MLP neurons of a small language model. Each row is named by its layer, matrix (gate and up: input weights) and neuron, and shows model dimensions 80-143. Each number is 128 + 24 x the weight over its row's rms, rounded and kept within 0 to 255. A neuron's up and down rows have the sign that makes its largest values positive.
After each neuron's rows, "fires in" lists the words (lower case) most often at its 100 highest values on Wikipedia text that the model never trained on.

L2.gate915 [ 99 138 127 148 143 145 117 136 119 135  89 115 163 147 161 108 142 121 119  86 144  88 171 147  78 125 139 138 133  83 107 141 107 100 124 101 134 120 109 100 116  79 135 142 122 100 101 144 130 174 124 140 121 104  64 115 156 117 109 125 133 136 106 173]
L2.up915 [130 146 173 120 133  79 140 146  79 158 150 105 131 148 100 149 141 142  98 107 157  89 138 164 103 124 126 116 137 119 128 124 106 112 113 102 106 151 114  91 105  66 147 153 114 138  42 108 114 157  68 165 143 163  89 114 139 118  59 155 162 138 123 125]
fires in: "its", "s", "her", "their"

L2.gate836 [131 147 167 120 148 113 125 165 188  95 120 148 118 185 152 132 136 114 161 128 123 116 137 148 132 150 149 146  94 150 116 142 146 117 153 126 167 164 191 122 138 168 101 132 110 156 183 113 112 131 114 143 143 127 160 116 174 152 106 140 102 141 152 128]
L2.up836 [112 164 172 149 117 120 106 121 164 119 151 150 129 151 103 133 161 148 145 133 110 128 127 113 156 155 162 125 125 141  90 148 150 216 144 169 164 181 189 132 110 121 139 135 138 150 167 142 107 119 162 127 128 147 139 159 134 159 142 129 116 131 133 108]
fires in: "both", "all", "only", "either", "usually", "aircraft"

L11.gate652 [145 134  91 110 139 123 131  80 125  70 119 138 161 116 128 115 112 149  97 103 149 119 125  94 141 132  83  88 137 150 152 110 112 141 139 167 142 131 139 150 176 118 162 100 135  83 163 114 158 119 106 102 123 115 116 123 164  94 137 159 135 124 139 111]
L11.up652 [ 79 163 120 130 162 146 132  87 147 130 138 121 113 126 139 111 131 134  90 148 112 134 125 153 145 107 128 114 101 136 105 118  93 123 157 150 124 119 173 152 133 156 144 105 128 108 156  89 152 144  95 119 137  79 119 103 135  84 133 137 117 134 119  92]
fires in: "he", "she", "then", "also", "and"

L2.gate252 [100 134 133  94 124 104 154 118 110 139 157 121  89 135 103 115 109  87 131 111 164 106 103  76 157 132 104 126 120  97 102 143 103 138 124 136  92 138 111 119  93 129 170 160 126 127  96 173 139 163 145 127  55 123 139 153 154 139 118 147 126 110 128 151]
L2.up252 [117  99 161 124 141 144 149 119  72 117 164 159 138 149 150 114 124 132 105 151 115  84 119 139  94 120  75 113 119 111 121 142 129 115 140 144 106 126  73 122 121 118 152 123 177 149  95 131 149 118 123 126 109 109 113 117 133 169 138 119 157 123 138 140]
fires in: "after", "despite", "with", "following", "while", "although"

L11.gate171 [110 168 108 128 135 140 158 127 142 118 116 149 175 172  54 152 145 127 116 121 164  92 163  91 130 162 146 123  95 102 134 105 134 123 139 117 150 110 108 159 118 124  79 143  99  98 115 104 117 106  76 147 112  95 148 118 133 135 160 148 143 106  90 114]
L11.up171 [104 136 120 149 157 158 110 123 135 131 123 124 166 140 125 142 143 143  69 121 160 107 147 109 135 127 124 104  95 127 168 122 151 118 136 122 156 115 120 124 126 105 102 117 112 129 146 163 168 126  85  92 141 102 118  95 102 126 175 126 120 150 118 160]
fires in: "she", "it", "he", "series"

L4.gate713 [111 148 106 116 118 117 112 130 128 151 126 132 140 107  93 102 131 115  93 125  83  94 124 119 128 152 142 120 168 141 113 136 167 135 130 178 111 145 145  86 103  97 133 101  94 106  68 144  89 123 102 115  87 132  82  93 108 135 141 142  99 105 124 137]
L4.up713 [116 151 150 129  81 111 154 139 161 115 126 161 164 142 134 126 127  81 184 129 126 118 143 114 137  91 132 144  91 168 160 109 116 125 156 120 115 127 137 122 160 133 139 136 131 155 124 143 165 122 134 159  92 148 150  92 159 152 134 135 130 125 115 126]
fires in: "all", "caledon", "alliance", "allen"

L2.gate889 [106 126 129 118 138 129 134 154 106 100  92 107 109 155 136 127 141 115 115 142 127 154 129 146 130 142 128 137 124  99 158 143 132 127 123  79 141 108 127 143 156 154 137 127  81 134 180 118  92 122 109 127  89 147  99 151 131 108  76 132 182 127 100 116]
L2.up889 [177 150 118 110 155 135 100 137 160 130 128 150 119 112 130 131 117  99  80 108  69 157 114 112 139 153 119 156  66 142 139 152 161 101 143 128 159 168 114 143 157 155 146 128 111 102 173  99 119 169 128 150 139 109 163 170 135 140 126 163 158 146 123 184]
fires in: "games", "arena", "goals", "game", "eng", "players"

L5.gate140 [ 97 114 123  99  68 104 162 119 139 132 142 123  99  99 108 116 158  97 117 123 109 114 120 128 139 147 118  96 125 110 106 140 129 176 168 122 122 137 119 147 133 112 117 126 126 114 114 217 108 118  81  79  77 156 143 132 106 117  98 143 104 135 130 129]
L5.up140 [104 167 165 151 115 148 181 154  83 153 115 143 158 136 120 125 161 152 134 137 123 113 107  97 177 152 171 117 127 143 131 133 138 112 155 111 170 129 140 100 161 145 128 124 129 182 148 142 148 116 139 128 130 159 170 136 110 183  97 130 111  96 121 131]
fires in: "all", "allen", "alliance", "challenger", "mclaughlin"

L7.gate810 [130 156 111  89 145 118 118 142 150 118  99 129 145 100  79 138 145 147 108 117 127  91 157 116 119 140  92 100 139 105 133  81 162 176 135  84  87 106 152 191 103 119 123 129 131 111 158 128 136 123 123 110 121 140 142 115 158 107 133 143 139 157 111  76]
L7.up810 [135 181 138 155 119 143 110 148 109 150 188 156 123  96 120  69 125 131 106 143  94  96 110 126 160 143 107 148 117 105 162 101 138 117 179 128  93 143 165 133  90 141 125 114 148 110  89 138 115 122 122 155 117 109  83 154  97  87 143 124 183 114 113 177]
fires in: "he", "who", "which", "she", "serving"

L2.gate611 [112 134 141  91 117 142  83 105 127  87 112  72 130 105 146 135 169 131 134 137 166 101 127  92 153 151 127 142 136  51  91 127 133 128 148 102 133 156 133 139 123 103 133 150 120 118  97 140 125 145 141 124  71 137  90 101 136 162 124 150 143 134 140  86]
L2.up611 [101 142 110 110 165 168 150 180 117 128 110 102 136 128 168 131 130 117 133 122 123  90 165 164  74 113 109 147 113 123 133 103 113 163  98 123 113 143 108 117 109 136  99 139 146 142 116 101 126 163 149 121 135 123 140  82 139 119  85 161 117  77 107 130]
fires in: "his", "s"

L7.gate33 [125 104 127 154 124  89 158 114  99 110 151  94 135 165 136 127 145 129 130  71 126 123 121 149 165  91 148 136 110 147 166  84 125 166 114  99 150 124  97 108 137 157 159 133 121 124 146 122 100  58 143 120 145 135 110 110 132 110 101  96 111 140 127 141]
L7.up33 [153 102 106 150 123 155 120 130  98 120 143 167 130 143 127 106 149 114 149  71 128 109 134 147 115 165 135 148 129 100 112 142 122 151 125 180 124 161 174 111 170 160 156 139 105 156 132 122 148  56 135  89 120 159 125 126 121 132 128 104 142 116 154 148]
fires in: "during", "for"

L4.gate219 [123 103 131 105 119 117 132 107 109 108 146 100 164 131 156 137 135 117 120 108  92 137 137  82 123 112 139  99  93 129 112 123 144 138 161 129 102 144 142 124 137 124 111 125 117 104  95 120 145 110 140 137 108 117 134 111 112  85  72 109 108 131 135 171]
L4.up219 [143 112 165 140 163 162 104 143 146 137  78 124  96 154 111 124 103 176 150  78 103 139 127 156 101 115 137 112 148 145 179 142 140 135 151 130 127 175 192 125 110 101 133 140 170 161 127 124  84 121 131 127  98 168 151 139 142 124 161 101 152 150 159 105]
fires in: "during", "start", "started", "ended"

L7.gate461 [154 133 120 156 121 158 124 165 133 119  99 160 158 109 168 138 157  52 149 119  94 139 134 119 169 109 112 106 110  85 125 126  89 164 138 116 140 114 140  92  95 134  68 170 140 119 112 177 117 112  99 165 148 146 122 110 131 102 128 124 104 148 112 170]
L7.up461 [116 180 119 108  89 178 102 150 150 150 149 133 125 112 143 108 122 143 119 132 114 153 140 128 148  80 124 130 108 107 113 136 123 114 149  89 156 128 134 204 117 138 104 120 129 142 122 101 120 149 169 116 125 122  89  92 166 138 149 129 112 100 146  78]
fires in: "a", "an", "one"

L7.gate289 [118 177 128 138 120 151  93 102 114 136 116 144 137 143 161 133  96 136 118 124 135 120 132 151 131 142 146 140 108 107 120 156 154 104 138  72 168 120 126 131 155 124 104 125 155 104 132 170  78 130 179 129  75 122 120  76 172 128 192 151 130 138 120 137]
L7.up289 [ 82 154 109  94 141 100  96 144 152 101 148 124 159 119 198 132  93 139 153 128 122 102  52 141 133 127 134  97 131 111 127 134 120 169  78 136 150 124 105  97 141 148  92 131 146  81  90 131 138 161 121 121 110 116 105 146 144 154 130 141 124  99 131 105]
fires in: "an", "a", "in"

L5.gate144 [125 140 129 104 107 132 110 135 128 107 129 150 107 119 155 142 178 160 124 107 148 117  95 161 140 128 159 165 140 146 123 122 115 115  59 122 106 121 133 119 139 133 120 145 125  85 109 104 136 103 135 110 117 124 167  86 113 126 155 127 118 116  81 139]
L5.up144 [132 123 124 104 180 104 139 156 117 113  95 150 157 105 139 145 135 138 118 102 121 133 165 113 140 108 127  86 107 176 197 107 128  96 167 126 103  85 155 122  64 115 130 116 128 144 123 118 119 123 128 146 128 118  93 125 114 118 129 145  57 120 108  80]
fires in: "took", "taking", "takes", "take"

L2.gate91 [182 135 116 141 111 134 187 149  83 139  88  69  86 108 113 130 123 138 172  86 141 132 121 119 113 151 127 113 133 108  87 121 123 144 149  86 146 103 118 134  96 136 151 140 130 101 126 107 152 126 105  94 116 128 112  96 141 105 132  70 117 135 142  96]
L2.up91 [ 97 126 110 161 134 155 137 128 111 153 134 113 159 152  95  99 162 103 141  90 134 129 131 168 104 153 135 129 121 119 124 140 111 136 117  95 105  97 119  88  90 108 135 139 134 144  56  83 141 102 164 128  57 148 100 147 134 157 119 141 169 153 100 159]
fires in: "during", "after", "until"

L2.gate875 [131 131 173 106  99 146 161 107 107 167 128 163  97 119 150 145 137 170  91 138 163 137 152 157 155 143  89  90 106 141 164 107 116 141 189 107 123 113 129 147 145 158 104 164 145 136 139 164 147 153 156 130 138 138 121 124 139 125 152 110 124 146 115 126]
L2.up875 [143 102 112  87 131 170 175 130 119 151 161 150 100 120 134 122 143 136 102 108 157 135  72 132 112 136 114  53 140 125  99 115 124 116 139  84 115 129 141 146 103  57 128 158 122 153  87 127 110 127 130 111 132 130 110 129 140 149 153 103 131 130 132 118]
fires in: "her", "jia", "tried"

L12.gate51 [163 106 149 143 148 126 123 147 143 120 144 120 111 178 122 215 152 149 146 102 128 115 104 139 167 184 127 180 121 114 135 126 111 119 136  88 118 130 101 100 168 123 153 146  89 159 137 135 115 129 123 152 123 147  97 157 155 134  88 145  57 161 151 147]
L12.up51 [107 132 129 110 138 119 135 119 169 118 159 124  93 134 113 123 111 139 193 119 131 117 142 138 104 108 115 122 147 144 152 153 143 113 134 140 110 136 147 125  91  83 149  76 143 170 113 144 134 144 129 154 148 136  97 185 175 136 149 145 152 124 151 120]
fires in: "at", "only"

L11.gate831 [127 106 118 124 118 170 141 167  88 126 174 158 106 135 111 142 143 142 103 118 134 105 122 104 136 142 102  58 125 139 141  63 138 117 112 130  96 120 144 154 109 124 154  86 104 139 161 140  91 136 152  89 139 143 123 158 128  73 128 143  80  99 167 131]
L11.up831 [ 97  89 118 100 159 109 110  94 134 129 126 154 147 133 142 125 136  89 107 112 139  60 167 141 145 115 129 130  69 124 125  61 128 134 118 113 121  93 103  99 157 108 117 117 145  95  95 166 134 131 134 143 195  72 105 150 151 119 161 102 125 149 117  93]
fires in: "he", "she", "who", "also", "subsequently"

L5.gate758 [138 133 135 161 103  91 152 136  96 133 102  88 180 126 124 130 117 136 140 103 154 138 188 131 125 124  91 142 123  94 122 154 136 149 127 119 120 129 140 115 101 135 115 145 132  99 117 143 111 176 107 118 137 138  99 135  94  69 113 124 121 128 106 131]
L5.up758 [181 140 168 113  70 141 116  95 109 125 110 143 132 114 128 140 167 108 123 140 124 164 118 132 167 108 107 169 117 122  88 169 133 167 148 121 145 124 166 144 114 140 116  85 162 163 126 160 131 163 135 139 141 157 145 108 103 115 117 125  87 131 125 138]
fires in: "a", "an", "all", "ajax"

L12.gate893 [147 116 117 142  82 130 102 114 111 134  93 110 164 136 130 129 131 164 121  79 173 100  95  96 156 161 131 142  66 123 149 102 158 154 184  95 138 110 168 147 117 100 145 107 137 137 101 163 111 120 158 146 116 126 125 116 109 137 118 151 124 118 105 164]
L12.up893 [ 85  71 105 109 126 126 117 167 127 108 127 153 128 134 151 128 118 116 171 120 163 151 118 150 106 131 140 127 115 116 103 139 134 122 137 116 114 137 127 112 122 110 156  92 126 131 115 115 136 168 108  90  96  79  85 131  69 135 150  88 121 125 148 139]
fires in: "at", "became", "left", "under", "of"